config.toml
qk_norm = false
attn_scale = 0.125
decay_fraction = 0.671
decay_shape = "linear"
z_loss = 1e-05
MLP neurons of a small language model. Each row is named by its layer, matrix (up: input weights) and neuron, and shows model dimensions 176-271. Each number is 200 + 30 x the weight over its row's rms, rounded and kept within 0 to 999.
After each neuron's rows, "fires after" lists the tokens most often just before its 100 highest values on Wikipedia text that the model never trained on. A number after a token or word is its count.

L4.up2165,226,218,203,248,245,212,198,195,248,198,197,153,258,211,216,198,206,187,205,222,127,182,250,161,112,179,179,178,208,194,164,165,167,189,272,186,168,213,235,231,200,162,231,188,205,226,223,212,236,199,160,234,175,147,196,205,157,169,222,168,219,214,175,215,177,199,217,202,168,204,178,198,190,113,226,185,228,173,171,233,185,182,211,198,175,177,223,195,193,195,193,170,178,179,193,174
fires after: "|" 36, " |" 31, " " 15, ";" 10

L4.up1913,168,265,190,184,201,194,165,162,205,224,197,240,191,181,262,234,239,206,222,175,222,261,201,142,195,167,170,218,219,196,176,248,170,216,198,189,241,250,185,223,186,268,195,170,198,206,181,216,250,166,213,206,186,174,159,163,197,231,225,204,207,258,242,182,238,198,208,164,220,194,222,196,224,194,208,192,217,203,128,263,184,189,210,170,160,217,168,247,175,158,170,215,171,135,192,196
fires after: "0" 36, " " 19, " |" 18, "2" 7, "1" 6, "5" 4

L4.up1975,173,243,180,211,193,207,176,175,160,212,206,219,169,196,208,196,187,254,170,172,235,175,230,229,159,164,241,131,254,203,229,145,197,240,199,172,228,172,218,180,172,231,186,194,234,256,272,201,233,245,182,212,168,234,142,212,208,195,223,205,174,197,156,171,208,203,230,132,238,203,264,152,185,208,199,184,169,192,199,155,173,219,171,152,188,148,183,220,175,218,132,161,223,196,228,153
fires after: " " 30, "–" 25, "8" 4

L4.up609,188,172,204,221,227,176,166,179,207,164,164,183,184,229,224,221,241,179,218,170,175,225,194,196,146,158,228,230,175,173,196,234,262,169,177,168,222,201,169,165,88,222,184,195,183,168,205,196,189,175,175,192,204,204,137,220,193,229,158,213,190,204,177,210,157,188,157,119,257,199,197,167,219,192,189,164,198,248,165,201,210,222,162,221,135,197,202,227,197,185,218,239,194,219,158,229
fires after: " at" 38, " the" 10, " At" 9, " " 6, ":" 5, " same" 5

L4.up344,185,198,223,206,158,224,205,189,239,194,231,230,185,232,177,188,238,197,234,179,214,230,207,140,194,191,276,188,138,185,190,199,205,212,246,158,216,243,187,172,159,216,165,185,220,222,212,195,231,234,169,194,166,197,193,222,209,167,197,223,174,196,190,227,196,139,187,213,227,184,163,215,223,160,137,208,102,180,159,188,183,166,149,203,149,230,171,252,183,231,217,173,201,200,196,177
fires after: " the" 30, " at" 16, " |" 10, " At" 10, ":" 6, " under" 5

L4.up1674,227,198,160,208,154,178,233,250,177,222,165,218,182,139,153,212,228,214,177,173,199,213,203,185,183,158,189,135,197,196,244,194,215,148,240,162,209,240,159,193,224,158,196,212,213,190,235,194,157,216,193,197,146,213,244,198,191,158,217,200,239,128,205,198,109,207,184,194,213,196,219,180,170,214,196,185,169,171,174,201,173,164,160,214,162,190,149,199,182,190,185,221,211,225,205,243
fires after: " " 33, " |" 29, " the" 14, " The" 11

L4.up675,220,186,194,182,188,242,215,206,228,235,219,187,217,200,236,131,221,218,183,248,216,225,213,168,222,200,210,233,167,192,251,184,212,219,223,187,199,188,224,194,203,145,217,191,186,172,175,183,157,220,204,213,175,199,154,192,215,160,159,189,197,234,228,223,216,235,165,155,195,127,211,161,151,170,207,159,178,233,188,203,192,142,165,221,209,182,240,212,147,203,257,157,174,297,187,205
fires after: "–" 40, " " 9, " in" 8, " Division" 5, "-" 4, "200" 4

L4.up1994,144,149,199,195,281,249,258,166,211,217,189,143,156,156,165,209,193,214,233,209,176,181,233,209,170,188,214,179,214,230,139,200,170,230,260,182,191,240,192,150,218,192,211,197,269,231,177,167,202,228,179,148,216,179,190,238,214,209,197,226,206,180,245,191,235,215,178,176,217,164,265,120,204,190,150,199,224,234,241,190,193,190,197,177,211,200,152,208,165,187,183,224,174,170,164,180
fires after: " |" 43, " in" 17, " " 16, " —" 7

L4.up2155,226,197,223,200,181,229,138,174,185,210,213,229,158,212,227,183,202,199,178,208,244,203,182,189,182,164,193,210,176,210,166,201,236,195,219,203,190,211,178,204,190,185,227,174,221,227,176,194,173,225,177,188,208,190,200,178,152,149,156,179,186,251,122,212,221,215,126,133,220,213,219,206,250,199,107,202,185,164,229,181,192,209,240,208,208,199,137,229,205,220,198,158,188,200,172,203
fires after: " of" 26, " |" 26, " in" 15, " the" 8, " " 7

L4.up2156,148,217,267,188,242,193,162,198,187,226,205,150,213,225,252,165,193,218,223,202,193,206,183,199,194,226,199,233,206,197,169,209,219,209,203,199,234,201,202,128,174,190,227,215,189,169,136,219,204,241,169,182,209,193,132,210,199,276,209,179,158,172,202,185,205,195,154,185,217,179,181,148,232,170,226,197,216,187,246,241,201,249,206,184,186,194,193,190,183,187,164,230,201,198,176,201
fires after: " |" 59, " " 31, "1" 5

L4.up989,202,226,202,201,257,173,200,219,164,214,229,221,203,196,227,240,254,195,187,162,168,180,213,167,207,136,226,162,231,209,190,204,191,231,202,209,270,217,197,175,157,189,224,193,174,173,191,196,220,183,199,117,167,262,219,222,193,198,185,192,225,209,170,225,234,197,231,163,177,188,187,161,164,202,205,196,162,203,218,133,261,244,200,251,221,173,149,153,139,174,138,175,175,271,238,180
fires after: " " 20, " –" 18, " to" 15, "–" 14, " until" 9, " from" 5

L4.up1400,187,213,108,212,239,244,230,225,232,202,181,225,180,223,210,219,244,219,265,221,173,153,245,245,217,187,148,224,184,208,202,187,186,187,227,235,183,197,215,187,223,192,190,170,256,166,161,239,149,185,198,165,159,210,200,260,229,259,147,211,217,179,178,164,215,188,190,195,206,174,200,143,185,199,205,164,207,187,257,148,186,189,204,183,206,201,231,194,182,153,188,269,224,204,207,234
fires after: " |" 43, " " 43, " (" 11

L4.up999,206,215,232,237,173,271,237,229,184,183,188,208,166,213,212,211,181,196,191,171,186,203,222,190,196,190,193,126,234,175,215,184,162,236,248,227,254,191,225,229,186,195,223,215,186,194,187,172,188,160,159,204,239,150,185,187,154,191,257,174,170,218,221,208,193,216,231,203,207,203,213,170,220,204,214,183,196,132,190,215,177,189,182,197,221,226,199,233,161,235,168,155,241,173,237,200
fires after: " " 40, " on" 7, " non" 5

L4.up856,203,170,269,167,159,204,266,207,216,167,219,188,183,229,123,217,240,247,214,136,188,194,221,243,187,211,197,182,222,215,207,208,189,210,231,193,204,198,184,210,203,151,200,230,163,192,194,221,215,194,201,170,230,205,222,170,174,194,233,176,209,166,244,239,181,197,206,252,243,211,247,182,213,222,169,213,206,190,188,176,258,194,206,237,172,225,166,210,206,177,175,195,214,176,170,284
fires after: " " 50, " as" 18, " is" 6

L4.up1704,201,168,194,218,196,219,191,205,184,200,190,125,231,224,203,176,224,231,227,151,203,184,192,185,162,215,162,212,210,181,177,252,232,200,164,197,175,149,184,198,178,241,229,191,184,234,174,132,198,150,229,224,153,178,206,178,193,156,242,188,184,269,202,229,156,178,202,195,179,237,214,188,169,184,163,155,213,166,249,215,192,274,241,205,204,158,188,216,183,185,246,216,221,198,196,146
fires after: " |" 60, ";" 13, "2" 8, "1" 7, " c" 4

L4.up2061,182,187,217,176,194,197,178,222,180,179,163,212,210,150,193,166,212,193,159,199,165,219,198,154,167,217,126,202,174,246,261,226,212,172,169,194,190,223,194,176,221,203,193,213,217,188,198,203,216,244,188,198,197,187,194,223,200,142,199,157,179,245,144,191,216,234,181,141,225,197,200,224,216,213,175,141,201,214,216,195,211,181,187,150,174,233,209,185,207,200,198,97,205,187,167,197
fires after: " " 41, "0" 7, "1" 5, " spent" 4

L4.up1399,158,232,223,233,299,225,249,193,211,213,221,200,176,208,158,110,199,209,200,171,190,221,206,256,205,234,189,196,149,208,175,167,187,186,218,226,180,218,186,190,224,159,183,251,182,217,203,233,215,237,175,198,182,159,154,178,220,217,203,235,130,179,191,173,247,188,198,177,218,206,193,215,235,209,191,262,252,240,215,160,251,210,194,216,214,287,219,173,148,166,195,260,206,237,213,197
fires after: " " 51, " |" 12, " of" 6

L4.up1508,246,210,198,187,164,209,255,182,149,149,191,157,191,231,170,180,209,254,228,166,206,183,225,161,218,223,204,180,224,248,239,170,201,209,204,191,231,180,196,228,190,161,200,244,204,198,222,194,220,211,202,214,214,167,224,149,244,202,204,230,156,210,205,236,210,197,263,181,186,200,162,269,204,220,130,180,206,209,188,182,204,212,192,215,205,180,239,253,156,219,211,212,303,152,186,256
fires after: " " 55, "-" 4

L4.up1661,201,187,190,231,147,221,212,207,196,194,184,185,174,207,189,205,247,213,230,173,240,155,237,186,189,232,166,202,254,232,214,221,247,175,199,206,159,217,194,197,254,229,162,173,180,161,238,198,196,179,252,215,149,230,260,243,188,150,234,159,154,186,201,207,197,174,257,191,206,206,200,173,216,187,214,234,185,192,187,218,221,226,238,202,203,179,167,264,211,216,212,188,231,187,202,199
fires after: " |" 38, " " 27, "2" 6, ";" 4

L4.up1655,138,185,173,220,200,226,209,183,200,201,211,154,255,219,187,160,209,242,238,159,184,135,226,203,199,205,227,213,223,234,190,166,174,191,268,172,209,251,164,178,212,201,169,199,248,193,171,243,179,180,218,167,242,175,192,242,227,238,179,245,187,122,236,173,275,218,192,188,198,236,126,197,236,173,220,166,199,218,259,210,253,180,200,172,207,157,186,153,178,146,201,218,187,216,169,193
fires after: " " 53, " |" 18, ";" 9, "7" 4

L4.up1016,175,175,218,172,165,203,184,213,181,190,179,172,238,154,183,115,245,212,223,202,238,146,212,178,225,220,185,192,215,216,182,217,204,194,187,254,138,234,188,241,192,206,177,145,233,218,216,206,185,235,186,147,164,200,213,174,162,236,210,182,118,171,198,227,206,196,214,205,199,216,169,186,228,222,180,215,185,212,205,215,194,181,232,149,197,185,237,224,196,214,197,141,196,160,227,213
fires after: " " 50, "en" 4

L4.up608,174,165,209,208,200,187,184,154,191,215,174,227,231,184,220,211,186,220,155,163,203,176,174,209,146,196,214,200,208,154,230,199,144,183,245,158,196,151,177,176,218,210,198,157,213,190,206,154,239,228,183,226,254,233,189,193,193,210,208,222,153,182,171,186,208,154,224,144,221,164,192,183,230,148,227,226,178,169,211,137,200,231,175,207,151,211,280,233,166,182,190,263,176,284,179,214
fires after: " " 38, " at" 14, " went" 6

L4.up1548,195,188,157,191,195,243,200,224,215,200,181,174,114,187,225,193,243,151,168,222,179,209,188,212,139,157,155,156,192,232,221,175,212,189,284,182,236,209,243,234,212,241,227,219,205,224,166,172,195,163,216,100,179,158,191,223,191,224,216,193,189,236,233,199,211,157,249,173,170,187,202,156,193,194,212,195,241,215,242,184,206,217,190,224,204,205,236,180,227,212,192,217,247,208,198,249
fires after: " " 90, " (" 9

L4.up1,194,177,181,235,145,220,190,181,157,161,241,202,190,239,146,207,238,195,240,205,210,205,184,126,210,231,230,176,163,191,143,240,245,257,165,206,152,221,240,113,188,230,187,190,222,203,172,214,207,245,179,203,229,196,130,170,244,241,213,192,177,187,187,202,184,171,212,214,199,200,174,225,207,252,237,223,189,188,141,217,214,159,164,174,247,180,166,163,169,171,230,189,251,233,187,225
fires after: " the" 51, " under" 9, " its" 6

L4.up565,173,185,236,231,248,170,192,164,204,239,237,208,241,189,227,188,157,230,213,175,189,265,197,239,161,221,229,223,234,161,200,189,149,166,190,151,277,183,184,157,219,175,224,193,233,179,134,223,235,203,236,222,216,173,165,234,171,258,202,205,159,169,205,182,175,209,166,199,219,181,156,158,201,170,200,174,161,213,187,194,194,168,151,158,165,166,196,235,207,197,172,182,186,136,219,211
fires after: " " 36, " |" 34, ";" 10, "0" 10

L4.up2357,181,235,234,233,216,178,158,231,198,249,146,161,173,162,158,168,195,142,245,206,149,195,204,179,180,204,198,178,195,171,190,204,194,156,197,201,245,200,212,199,154,209,203,236,162,209,244,200,216,167,222,220,210,293,188,196,154,210,191,209,174,243,215,230,224,186,222,196,243,258,176,183,161,195,203,248,253,208,205,235,248,177,201,278,207,180,180,175,210,199,186,215,180,253,174,232
fires after: " " 39, "." 11, " (" 5, " the" 5, " late" 4

L4.up391,182,201,210,177,138,209,201,222,202,191,213,176,228,225,228,142,179,210,204,194,183,206,171,171,138,244,225,207,212,219,198,216,198,168,182,234,227,191,251,198,225,225,193,198,178,189,140,256,189,203,190,165,155,220,195,205,204,158,164,218,188,215,222,193,169,214,159,156,166,197,191,222,195,215,233,174,189,205,213,136,222,166,212,202,235,236,221,225,242,216,205,251,213,259,236,201
fires after: " |" 40, " " 28, "25" 4

L4.up1429,179,196,223,220,167,193,153,192,220,225,185,219,207,206,168,236,229,177,186,194,214,190,198,173,151,225,170,199,212,184,191,205,239,209,156,204,205,171,246,174,219,194,220,171,163,181,180,202,231,207,187,170,184,243,219,159,192,245,196,186,203,219,206,236,230,232,213,136,201,259,224,151,180,215,238,190,162,158,187,157,182,239,219,227,139,234,211,207,185,181,259,255,177,131,191,239
fires after: " |" 47, " " 18, ";" 12, "0" 4